{
  "n_layer": 14,
  "head_dim": 32,
  "d_mlp": 704,
  "vocab_size": 1476,
  "positions": "rope",
  "rope_base": 10000.0,
  "bias": "none",
  "init": "normal",
  "init_std_up": 0.0186,
  "init_std_down": 0.0,
  "warmup_steps": 311,
  "batch_tokens": 131072,
  "doc_mask": true,
  "train_tokens": 547700000,
  "steps": 4179
}
MLP neurons of a small language model. Each row is named by its layer, matrix (down: output weights) and neuron, and shows model dimensions 128-255. Each number is 128 + 24 x the weight over its row's rms, rounded and kept within 0 to 255. Numbers have three digits each. A neuron's up and down rows have the sign that makes its largest values positive.
A block is one neuron, or neurons of one layer that tend to fire together. After each block is what it responds to, as a language model described it from the Wikipedia text at the highest values.

L4.down203:095142109121174144127147168132129103136137159154120109094095100130083098118125164148134136137091210139109094155136144141177109203165117118105109121105131120103125161134134148130112132126152164132115116100125098154110164103142166105138121153123125180094143152121083144066118168112131102125105100132169109150117114121074118098126118154159172141110115075124162146086080114106114123128135
Responds to: Heading conjunctions and table pipes

L4.down600:157167114111167144120187126121151146161154138101081137156128123140087094099079119136117112174142115104111123134145134143129142107164135098104172133109109083135098120153096093108166125141134146124155104082111098128103145139129122133106065138117133130113139097097121124142132154158142061097114138122116117139108087112107109166083128133149159130153130112091153136135086143184124136151113
Responds to: Closing parenthesis or quote

L3.down26:101143158085139140174155121124137105126107140145143156128109144111092141142164133178110131116125128124129108144119079121138149165113112109131091121133122117119152174145107119152096123133112126144137103124114147128122143140106150122113150132117115154114127137098169131113099131142159133135126104145121085132092130102143087094189140111139161106085116121139061094102107167129099120160152
L3.down117:111143120154165134117165156113143118145121105115151115137141137157100123129102100119125132119121096112104130153109117158126114119114105174142112135119102150125117111115140127123153139151158111118113117123120126141155126074131135141086104091136159109109130092117117142136131138165123092104123101149126105117122104129127138116123122125129110115131109112160148163104135123111148120125100
L3.down127:089162121139130101075102140183070124120141076151136169096161139118148182154087159148142157143138128143134088147140143127133151148129125142117149120093165152116111114142146080130109151125159117123101151102162141113109149120115136108094159156191113139175127116116084117127188156111158111121164116101115146123140129108138064122162147141158143110095145139109165102109141096155103141113133
L3.down208:124174130158121122114111138109114132112162132138102119147127105135135133097119189122157104122173149114153126115145116167147082148129156097125124121093131140120110100110130101140159158095115164136131146122146149125071120138163125121127148143136141097148097103144143139107099168120106160099116146177147151157139159086124107105112105135142070135132142145134131096109119087113125134133146
L3.down310:159138135111128113139118138106114101142120156138159149169137153144097124095178139125147134129168126122128130077085122132125147102135088131121119134155140111144127149147170170085142130074126119123154115118122097141113100118150114136122120131110152131172078135096166112113172153127108143163138137135100095112154101134163141131115142137110079101144116081155135167114092125138157118103140
L3.down340:116157103119118135130152135115142124140137118084119147143145131124146157131144151113158142158141125133125102163116142059122099115133101138118176152145136145093117129123079100108119162102146127126138111100113152121100098122101100138131149128097124169113165126157131118120089145136169137128157130136142124136142121112111179120143141155198139119112065131148140110145131122138121196065180
L3.down359:139155098107166134153101130134107076094123126122149132137117164127095137119093133112126173156175148165139132098161115165158140097113123109122142119140121158141108112122153182098125110092124116130139085131104128115140130110122130109110135111126135161107060124132132083100079143155123151099171174142097116132113155164147104133109131114141137105150129132145129125130101134105107118158148
L3.down375:104123089170095136129090106108142136099120109151169174116164078137140060125147138098136129169139140141130100129121117155117180137137111104085112105159119119132128084104108146140134093134119119173144081192117104139155161125117157122109103098141143095149135145101161121140138071094150126147146141132158160118114126156138153100137140105130159107142173114146112106171134146126136119087118
L3.down400:157146109109120144117126098137151089110108153125110111165104116126128106108108136131093149148132133143102152155140124122122141066123075153110116148152101143157149143119116121118138138120174193191101143138118120120125128106086095126105106115154082160119121150126139119127092113169125156100124091067118095115124172135101127111136055193127109146117082110116140124097120115137101103158121
L3.down427:122178144117198155089143137117146087084127158122123133119104135112138110176130159124118162126141148121116130152178133128120115141077131119175113155129117138147125144092112080106110144128138151186105148138154167133098190095113122143153123147142147157142125194111148092109179133126128150121111115150110122132076112121118106112166138164142135110117099068131200114145137128110110124109172
L3.down459:121156137128137133195098120112147117093114133123151132172136125147120098122125097092136130117138126149157121131119133156133135129107142118140117116150132154147134101111132174095120116143129105151159111127159110144136142130131127134160112106152123121108111112100138123121124150156145100111155126133097118153126109147128127152124147142153094129125091118151028143133148104119101132153111
L3.down530:141161155152163133130120135121166148109146124108104121109158146135145155130158098127110117128146107129158141141124071121135129122125126133112139122131124107123076117135183139156112125154140161145089138163106095124127073140116104171108101097123105144121133102084131120117142135152127118117131206116143099142144097127147125144134117111154169101171123134126114148106224112118155119131116
L3.down531:111147124143085133116127104132097150116118152110103055118117108121142125132159161152147118136134150171127127107144181118144113134157160149133136120095130120144156134138122120115127126180120127129105130158106136124153144104127143146148189137189139123090116160084149107128120116148147152145131131112156133130134130141128134149164139125139157106121128122160142122135129151155151140134118
L3.down589:110168054157155121136083139115152122127130092134153160122133109136170151156121114104130161090085153164110096115149115109151152146171126137143138143105132144112150123130122097086166106145186138144098137125122117166165124155083158117150113088146141073119126157085140074125105121069123131126137106146095156123117105162084138098149140125123145159117105140075118130141094132177163111134161
L3.down610:163151116142129133144114109089130116133150112122155156147140171120117111128130134126116129166109126145131147132098108131136131118105157113104103129099091095142080133180137141123151116104122110161111131147143134115139137098104117156098123136132156138121118140126125132132133112134150129150114113151111145199129144184108116114146167160084138160133139085106192095142097120142157101136093
L3.down641:116148116147180140148138161095091115090113131121107116121117144098115096183134108133148122120178123128140112123104125078149115149129147140091105124123112141146151133135120122117102149153133102144129131140147129157119114066148131124136126116117118122141096116093141104174118129200127153087104133081112120131141137135146127101153158142124132113103123144126180123081113097075120147119127
Responds to: Heading conjunctions and word completions

L4.down295:143121122136068137131104123138127091089143145099157155130175149112135141138098164114137138134134110141139068099140135137091136154152142147107148172143134087124132112117142121139147114082113102131130107104115142127131094156182158146144129171165160111149165107122141131125143129122122129159165088108118112144095154133133110110146143159136150117102141147110052119149147133102172127106132
Responds to: Year-ending digits

L4.down622:119169091130116138156159086107144125162109130121151117127109137126135162094142098141161104152170119094117083101157130108105113085113163155143132096124112093130132139102123129099124131113153163109126094147125123149136109135132145150182135103146126150119118113123166119130095123136132135108102140120157086103133132138104136126131104143122146117145119139124100130134162137095143105129123
Responds to: Numeric parenthetical closers

L3.down15:117102116128115120131139081148153149075098144127130139101122146108139120071095156126074179107108174113081136106098135079155126113143122148104124129133134125165111140128120104141140105163107107127085126128141126180142120133169148138153123147101096089157131085160146138113136132140145100133108118102134132114135146136126122123148126155125111110115149142137170107159113091079134157131100
L3.down25:148127140138168104119094112069130154139101125123127108125169131136126115136119104129140105144141126126117091118117126106119125153121113164164110105143126166164175101131144134160133129118137122139133160134123105128105164099133129136161184113133095158096090129163159163153128127119164181109122121134121157132107137090146134138137147138119094130121145143133125137133095145125140105142126
L3.down37:161116170140106116107114122117093135130131101136140151132110093097172142168110150104142109162098141135142114122133122136113108160145145124137121132158135134171137117125124115132113134100130111160132081130145126107101137192126135117116139121176137115143151110131141145131153157169119174129125095167171143126125171148131121090127102115114172125166107133146057072127165122132131124118103
L3.down109:111132109134163111127155118151124113137132139105120092140086144121180132136099144129105093113131125150122132119116096099133101122149136178137118108139122106134148122140100111147125125123153132126163129132106118097125131133184111091132119130158122106118143107157118138127107099093111118095134131147129114111113168119144162131116158108138139103115139134152135120146115120104119107140124
L3.down161:120112129140186124126119087134104149059151169143128088141099143140128135147138133111123156164130115145107065123132128150123118150135144166155136124104142161131092081105131128140121136113115140139145126077142166130084127102136123142113136140167169171148117167123147109155115114147100143090123164160108118122131120108150143126107099141095116130175124133161108124131066117140115081090176
L3.down199:139121099112140146115134115158112094113107122132116156120102164140093128157152120098144125088158113131119116116145124108126194119124124149154106188110114100153112144118126144174143141130133143133105115068161140180138140127133099117105114153163155123156100119118124100128141070114137122114099120106152106121135134136177120152094108141099166121144060130122103103143104136150107142107129
L3.down259:150157090126177132126114126109164124117142109112109117105095119122112107152148183065118131138144137149121118086137184136114132109160169162124106138100094109136127120141099134110139137154146121101099110099185127102098088078093140096126117093107166134129181125147100166173142115110090085114153147141143155132125131129083165097143147156121107129115105158103128122156106132108160186131097
L3.down288:132104112111119166126193121130118139121131137107153100136151126156121164152120128123156089152146116088148118175118142140114121128167114132107103131125131085106129113139126106133156114140130092135136108137139130100147116137123095134128141161107109136157139180132105140119137153109119070106142111111091108168133122122124157164101157134076072134131147100159132110110106129093134155139125
L3.down328:127120150130086094135150174154140110122191125134105147140116148158151110138114127095126124151052147099145155165126137172121112157130118147124143103141130120122150085161071137123116128130071113086128083111132129128111154134165117107094116132136096146160120133167154129185121161160121117128140161118117136184152093130136140130133130099133118147138140128171115155135090149116162093140088
L3.down337:122115170115106117163180130090143089170206145134087105115111136126188138106108152160129113135132105118124098133150188098126103087142125136088132111161140105158104097138105125152098131166129143095120173094148126095189084140083093122147109163140156123152128113156100142089088144133121136153149126110120105124088130123159104113114158163131106144138123135154134135165127123181133119125138
L3.down373:149148083132109130112125160101090100091142141144143120127108114126120156126111136081109130122065143141096151116144099119095124149187168086108151115141139150151086143127162136144136125139114110129129112132112115159141153148139125103116130109135134113173134137122126107139124103131154138168155118101125135131135147169094082116135119120106105144132160087150116092128133115154117131083093
L3.down507:097158123115148152140145176089081144112136110108138121148104130098130128096077168088114112090121127149125108113136135122096113148142124105098118111129141102135103120121129152106081096128083098141163114099120131145089079165151125143089173125133167124148139144128171137119176113145122125092152110103086137129152138133154116158118125137123101138113180109131130141149115157152127117108152
L3.down571:131097112098131139079109132150107119123124129142124111126101074115120080125127093122121124161137126167122139100114161158153117156139178134135107116106148142122114134138144112170143124152117109134093118113149146127082129135089146081098122116151144102166146117129109137146095126187129157138131069167112112117121118141128068101112119126131106124138197124161148125139119122130121101115142
L3.down598:129135099127160163117118120126127082154105115118101221115113118121090149133141112088123135128141158151130117132131136116119138147170107139150128153140133138124186132132134134118130131144113167115135120116140126132149141152138103150136133139122145152133100138147075082114159155129096137114112132110136119137132142156152128122103101142109122154123128146109026118118129136128129131152119
L3.down635:167147084137174141098180141144144108170076137145138161151121075094122136160148106124108152097177091144111139168132129141125171141123137141107114142104162102131155149149149118166156136091146173150119137129160157120092165162124135123136111134108187161174127150119104101156131140143112141099116119141092051147128093125162148134126135147121170139146169141140162119123112118119101128138120
L3.down663:132127147116146127112098141147121143114136087122096175132135109109129143119069133111104130153130136169150117069186188131126098161164105161127168150134146101116094109135098121097133141157139110089131110115136128128114149166108131123103135153148148124106093139142111159131124153121144138131104137117088120129122127136122129158096160117110125149138168203111126145109139125131124078160127
Responds to: Closing delimiters after names

L7.down120:127090133168102166134132115078117142138097147131125148115139144142119071114131150115127137099115100148097112145103116103110099129156065109094164161124090138115134121120157116106135119171146123140095124139086136170110108109100091136164152127110152114116129156125117151134123151100074127136098183141166158129122162089096095136125118153135156143132118116143131131140117098114153094136101
L7.down201:130127128110124111161135105105140117157105101140132141132118113097123127154102119130124152097154131161104158135135122124109098151089157126081147171147135133110113132132157140117143131099129136134142106105134105127109180116188178112197136152144107106161166163116147159098087156103100109133128114107132139061146138134098084149068109215139088142158154106140110109137173150139144127123120
L7.down274:098131169125148130156140126066158138144138186118106122101151141146116127124113125117139088133099144129160168170129138184133121152120094169126099102162145141130103110153086137089134100099118115160141140089097121115168123134137145128120115149184162089108121104146118126102087127128108150114135127130152094131124143105197082117109097150161154065139175133117107100146149154160121108139172
L7.down647:123134145117146151103133122128132132139127124163140142105163141124093145134107086146131141129072151159143161146156082143117156152138121135158123099174118147162106116084129152135126097073138140134116179156112127117130127144172140119129142137169130107154179188109129096162134115138146130098122128129104101148120130112133101149093161102119119101113141133131207146154149125120119151109153
Responds to: Unit and word-fragment continuations

L7.down25:131152131096122066141136141089128140127144175153122138118136173125094100087137094141137109145053130140113078087148140133090137110131146108135120133125121126149154141100123155146102094120162107174099128127126136167136137119134143116144162108108143142087127132086142136170155149106099124139094130142125114103122115126069138129126167144118116136109123106132125135110103134139177134105141
L7.down128:176125111120092118132109184103160134135145110161130138125134100100129148140152095155095167119145134117125144101136110154085099112150136105151109150119129121145098141104120098118156118136141099150099126104087109125084093102164127147165146061133141119108107149153100118146131117115123158098162104150124131103160134079136116121138114135102107112137126116088052098107135173173068120138107
L7.down339:141088137072139155177125128106145129110136154117178158113160152109138100137104081131166135134124096115154128112169146148121152158144120105125117108132136145117152127148153127128163105143111146143112140118083119162137133090106171102099109159105151119110141161135123137130111105142081112134181111118090104141134127142132107137098112130120147154084102144122119119160110180135156102109089
L7.down483:138173129143087169105117121132141126115159115100136203143138120158114111130097112119135109174115136107142126119091115110125152158063147132122112160145135097080142126153129185120175114109111149129147141093156190087123116126123131147090112139145155138177146133120098074097115156134129102119112152090091132115135115148126138139093168105137170172123134137107085089149149135157152126114123
Responds to: Year prefix tokens

L3.down11:089153121114109109122127133124129130157083109155137169137122105125150190131178145134143099134122152160167123148161121141148165152147119194122103104093168120126138134140131066152129087139163141102136115106104150106179143114165133132150150113124116090147141128168156129125105078133152106133142103115145137123158121134119110116056121111132139093117106147133064084110156162132149117172137
L3.down93:117128128096130094100095133130164126112129158132115137083101149170149093136055116132123141095118114132113123154137161140132128113100132136109092107162107127131073098137158113153110107135110131172118146143159194127126149123105104088150108213106090087141123127170154112115110133132130129170128177144124155108109119144122132124100100151146129107135152160086148109126131114136146122082174
L3.down101:140129160133120138110152129146135134115091128138107139128157124159138130140139145213119126137128151127108153173148118075142139088079153078185096143137160130126120157158121151134158172161149108103201117151136148098122105131109190143137144116129133136121174103134104113129149136170126113150135098128152132148143135165121121104137158098123143122111105098097163129084129103124093161112133
L3.down106:111106081100128073149101122128164112117147085153123108102149124083121161105094148095133137117108120141169118108120115157135092177148117115115111133110155182117107122104118165128114145138133098098112146124140098163156114144136132121098136111142128140134131123133142135106184119145133140110144107139089153115138116124136135148133151163091112106087126111161091097117126119110126099161146
L3.down188:135126110112091101156122107146144133176104138082125135109138142125125129132147127143176152133125153123127137142123162166137170111117143143101118100159113100097138158165142143140113143136140181107127140129123120106177111144114122118136111094138144099172162104123138142136100173117115157179158175115112130124098133150168140142121146154114145125124122159137067129159133134148143166099123
L3.down204:124142131179140139124110064118172130100134114131174121093090128108136181092154134117123156086137122106138135127128145136106100166093154175143098098129104128125109128123123095115127104182115109139126155137199117098118128135153082150174137148097120120127101102132132137104105104152102137076139108147104100125091148120101127127131150154112120087147128145143184149148121154162155147147144
L3.down229:122124121161102135143146193127107138170170144091126174158133156150116098158152130089100138089132156116130117092149146143131120113110130155153126145111162157109116112117121116116117127161157148103161122168120141121105080115101118140143139147134108151102129110109151142131125128137128101130088137139119096143166155126108120117137111096147145167136099147091048137127174157129139142108137
L3.down236:109122123124127129157148114106165117130137131131137151157155155130143136143127159108079105119177109141127139120133098139102110139098152139144106126118120114176147140103169120128168108081161151116161082108125137119151140132150194169118113126091073134056120101083171120097119142144139114138141160106114104144125158138154134176138116117143152145100135158066102162109110111137134131121096
L3.down243:149169177094176122125094072121160124152107093148167112155126165134133090125121086110112097095148121145096150107097125110157145147099145117150135153136122075142144126107155123134152121129146184125125144167111119132138122160125120130139152101130141106118151159140175128143141118121149117103158149116163068099104124114125138167134092140092149092124152124085133128133160116136135123121158
L3.down245:166117138113169128103099127122123166090123133081124144139154149154124122118102114142129122140097144147139128133141129118195147139053093137118098139131131102096133134120117145159105106153152147147132142168146115141105129165095110124128163162159174113122069100146164145095130114157161146139130112157121066134129135161144092134135134129106083118106124107126171112089161083137134124132091
L3.down278:141127112131150127124098137127131180151097140115174119112127183116123086145123070119088117187110100156108153102108164117134135092156130161167153138128147127103120139120121155157130116120148106102094072121090142104145128152099143123135119126149113132142136161105142141129136103135129137140142121127132142154107128123110109123118152134141149121111166157166086143109133121144135102095100
L3.down291:180157135149152097154165096090139094137121110128113156134130178108129080094102130093154151129170116125126150111124134138116107090152100089104159122121119100094073103110146156135115136104115176125132131092127161113136123159141105116102119121095139146160125108134145140114095133153102098135186150136147126080118137110142090122072098126137138094136107186108099128135119143130112108110146
L3.down311:179133093126135127079089089121138138124126123147074138102108111104091111151099118121152141139131144150089101129125146176135163074100123138121138146097119140129114102135188133155133137154073119095202174153156165122149106089103125139164126151118110126138121120139172128114135141100160135138136136164073104140131122126108109092120129109121106137146119104094161103114133134102136128106113
L3.down627:142143134126179098108068093120123111117128109125113113133131127142175095110079118069161146111158104146139081111148141167139117117125142107110156118090129128140155111120185129151150092132095129128160088107131123136162125183151150129128149133128153107136134106166125138085110109140127133098139147133141130109113148131117153147121117115129125129115128098113176138123138133134157144107195
L3.down672:104124112115160111137113143132153136124093108161126111114107097109101108166123114105114116144108109104124151101095081147095100143118115110105171132103135121093135132164151130106120122126139149134149146099154082141160111116094152076142134164171124160103124109120138121110182132142130137154143105133102125077119140106117109122149172147113126147139088141140115066153107092165133142153138
L3.down682:146131138132147088157149182104137157119144140164070066168126128083139121130139144121148135098114129075086145116134121100110106138130113194107161112134120128110122124103137122128066110117101123178144150194092139125103087166120147120170143142172145093159152118169134129120117130123093150129134114119151116118119114130144136131133159114174111127175100133142085110175132084119153115108136
Responds to: Table cell endings

L3.down43:153145095165097162117120146099129115123122123118139172110174124163126146121149150084100149139143138142147133093121111137088146080144159114115123153124144090119111113070107108117124131113110136100145117106159126185144111136157147096139128127151148101152123091119124119125183108133115152153140115119101107148147140115131114135134168156142103149123125099118104148110117086135161138121184
L3.down57:161128129153104101135146119149149143150137110171132148144067117126112159146121128127139130136174151100150136100175131138135117135145170097126150123150139109130151076112149111113149152106124061159074132145134102091130148131138144112117137124104119107159159152113100168128085149156124126141107092099130048122128161092104128153103109130141157174127133121105127116104134097104157104104140
L3.down74:105143127117139088170092128080087157169166116129115124143125090137146059167145143117121102081134184121134147140146139100107130125156169132113124070128148128133148178116129103160147112124155128127129140140136124124081102098111117127177117115089127165145126096102132123104110081125112101078114135116166034145130099130124123120127147136150128111148107129173083119133102114117127169128102
L3.down83:143132094124090119127139147135128119134140133103136104131147159141160118164103163139138147139109127118114118123087145148142117154155152135137115145126172144134112131155115120137120110110145141139167073127149172076125133142145149108129154150146128093142157125116114132139134147193140128176090117140101137148094094110171119162100155154148128127175162119187119158132102131124093102118142
L3.down95:134139143125094139144131096131156115112132130123134184162176138138136119124102126094126111123133139131163115124117110092134136166131139114182153092125111133139111112136120156152151084118141138134098104129118165124126180142119172112108137126130117125154103125156108113129128115154129147102114105151166120142123165122088132160105139150139160163110114144160029118135149116148134105152134
L3.down126:151129115147151123135103078117143090146147104124079148136162123162151102118173130132112134151144114131130127127119119158159122137123113135151135114163164144114103079140120165123080121087136122088097133119102093120120141093121080131106118105111170149123122141165127134099116064148144115116110107127160065115147122154140135115128111122151116125117128114125156118091112130127122138095141
L3.down162:137111148161097186087140080131154124057109134108154144123123079143104167131128111123140137152103099143108106141144123154158127144131127127154123134103142113141136143130153135094179146120140139127071101089139118127200158134100128109125098119119120095161132141118102137166113089106144130138139131128082128121096133127126120111161128117134199142113103136086094098170123133092123118101169
L3.down175:136118119129116129117134130153117145151120154124129153130092128131110122130126124135125135142146117118170123124108121115126127099113137164140136121135110111120146143129160097136112124162139121100111113131124147120124094156135127144143134155117145137108119140127133137139122137130107105113165100141126118109117160128126124130096115128146104113149142123125093124125141100102116140146100
L3.down248:116173156119142134126133081167159145114119122138152134176115163105110185150129160126157168116133134160126145168111122127147124138103134138081140153138110117142122139145153160130120154141164121087116148128110148163102150152143170126118133121186139132153152146111126150114112112104110128127112128143109071136112128125113101154121154110131142117104140111151165148108114110117145125147138
L3.down250:095163055157081119106165136119101140141130142122095082105158093088150128113085131107119130113147106164119132139120158127139115175139147119115169140125148122097096156148107132099136095125111087101119123110133095109122151134120119186140143121106158087144121136139128089158169128100121158143139122113076146132113111130150139139148132131116128102129136111107102128147116148129131139083202
L3.down299:140099130111087142115142113147163140127172129100131150103102156107114104129093108112097134055113140166169091151105154121105070140130157172153129126140166144145129139103135103154154128122147146106106094149117133127143105142145130106145061135143110109176120104126111135151127137126108124146143111165155131115118165125170132104111169090126139123125116118109087123149117093123150107116088
L3.down488:096099114127136130134147113121132135095111129127113096119141133103150146129064135140150100108159137102143111146120094124137144139125131181166136129147102139127083135147073167113182122125164161136126118113126133140142138118126157140160146148138116125114112096153124075139120112146084119146072165127125123130110121147096122114122142145133155072154108089130147144131117143139111111074106
L3.down492:134154098136136182134136120149156146130127118165090077138087128106120149158132126151105128166158165126128134117105159088164094136139128140167133116141142141143148109152157135118129099118116098162154127149108106168173116112124140107132141109121089158122129167128094122131115122114136094135079154079151093134127116105087151136130163157105123134118100124142086173139106111074112093137092
L3.down495:132122122121088120135116145096145100123112147082135163133118123104087121146115102150133153122194132152193112148118125151124107117098157098142119127152137124128125143142181142106106110124147191108131141100137104135128093155137142106144121150154112126146118129128176134142151155164079134112103174121092127131139116123143157132070129137117169127156098141131011087139133132122132128103123
L3.down544:149118104167107086109125113112105114122144146149130145124125126119124139104122136137127155110188137128107088122117155134128084145138130172088118133133114159168162150120149122164115120135131078103116141130128140076100100095111153115119144138127118118135065124117116142145088135107114098137132133066125152136097146107176163130173143127122124086115160161119086126192125121090085137092127
L3.down555:145071131137127112143139066159077138162105107178123151160113099143127097101096103102115133115124146164072145100125144128174106104140140130163137106135174155140135135124127090153133110124117132108140117071117129105119139111102156184108148137135137106112147128129109108157119122142168143121114138157129160112112175095126109153152125106095159110063114107146121154181145111090100113105145
Responds to: Year final digits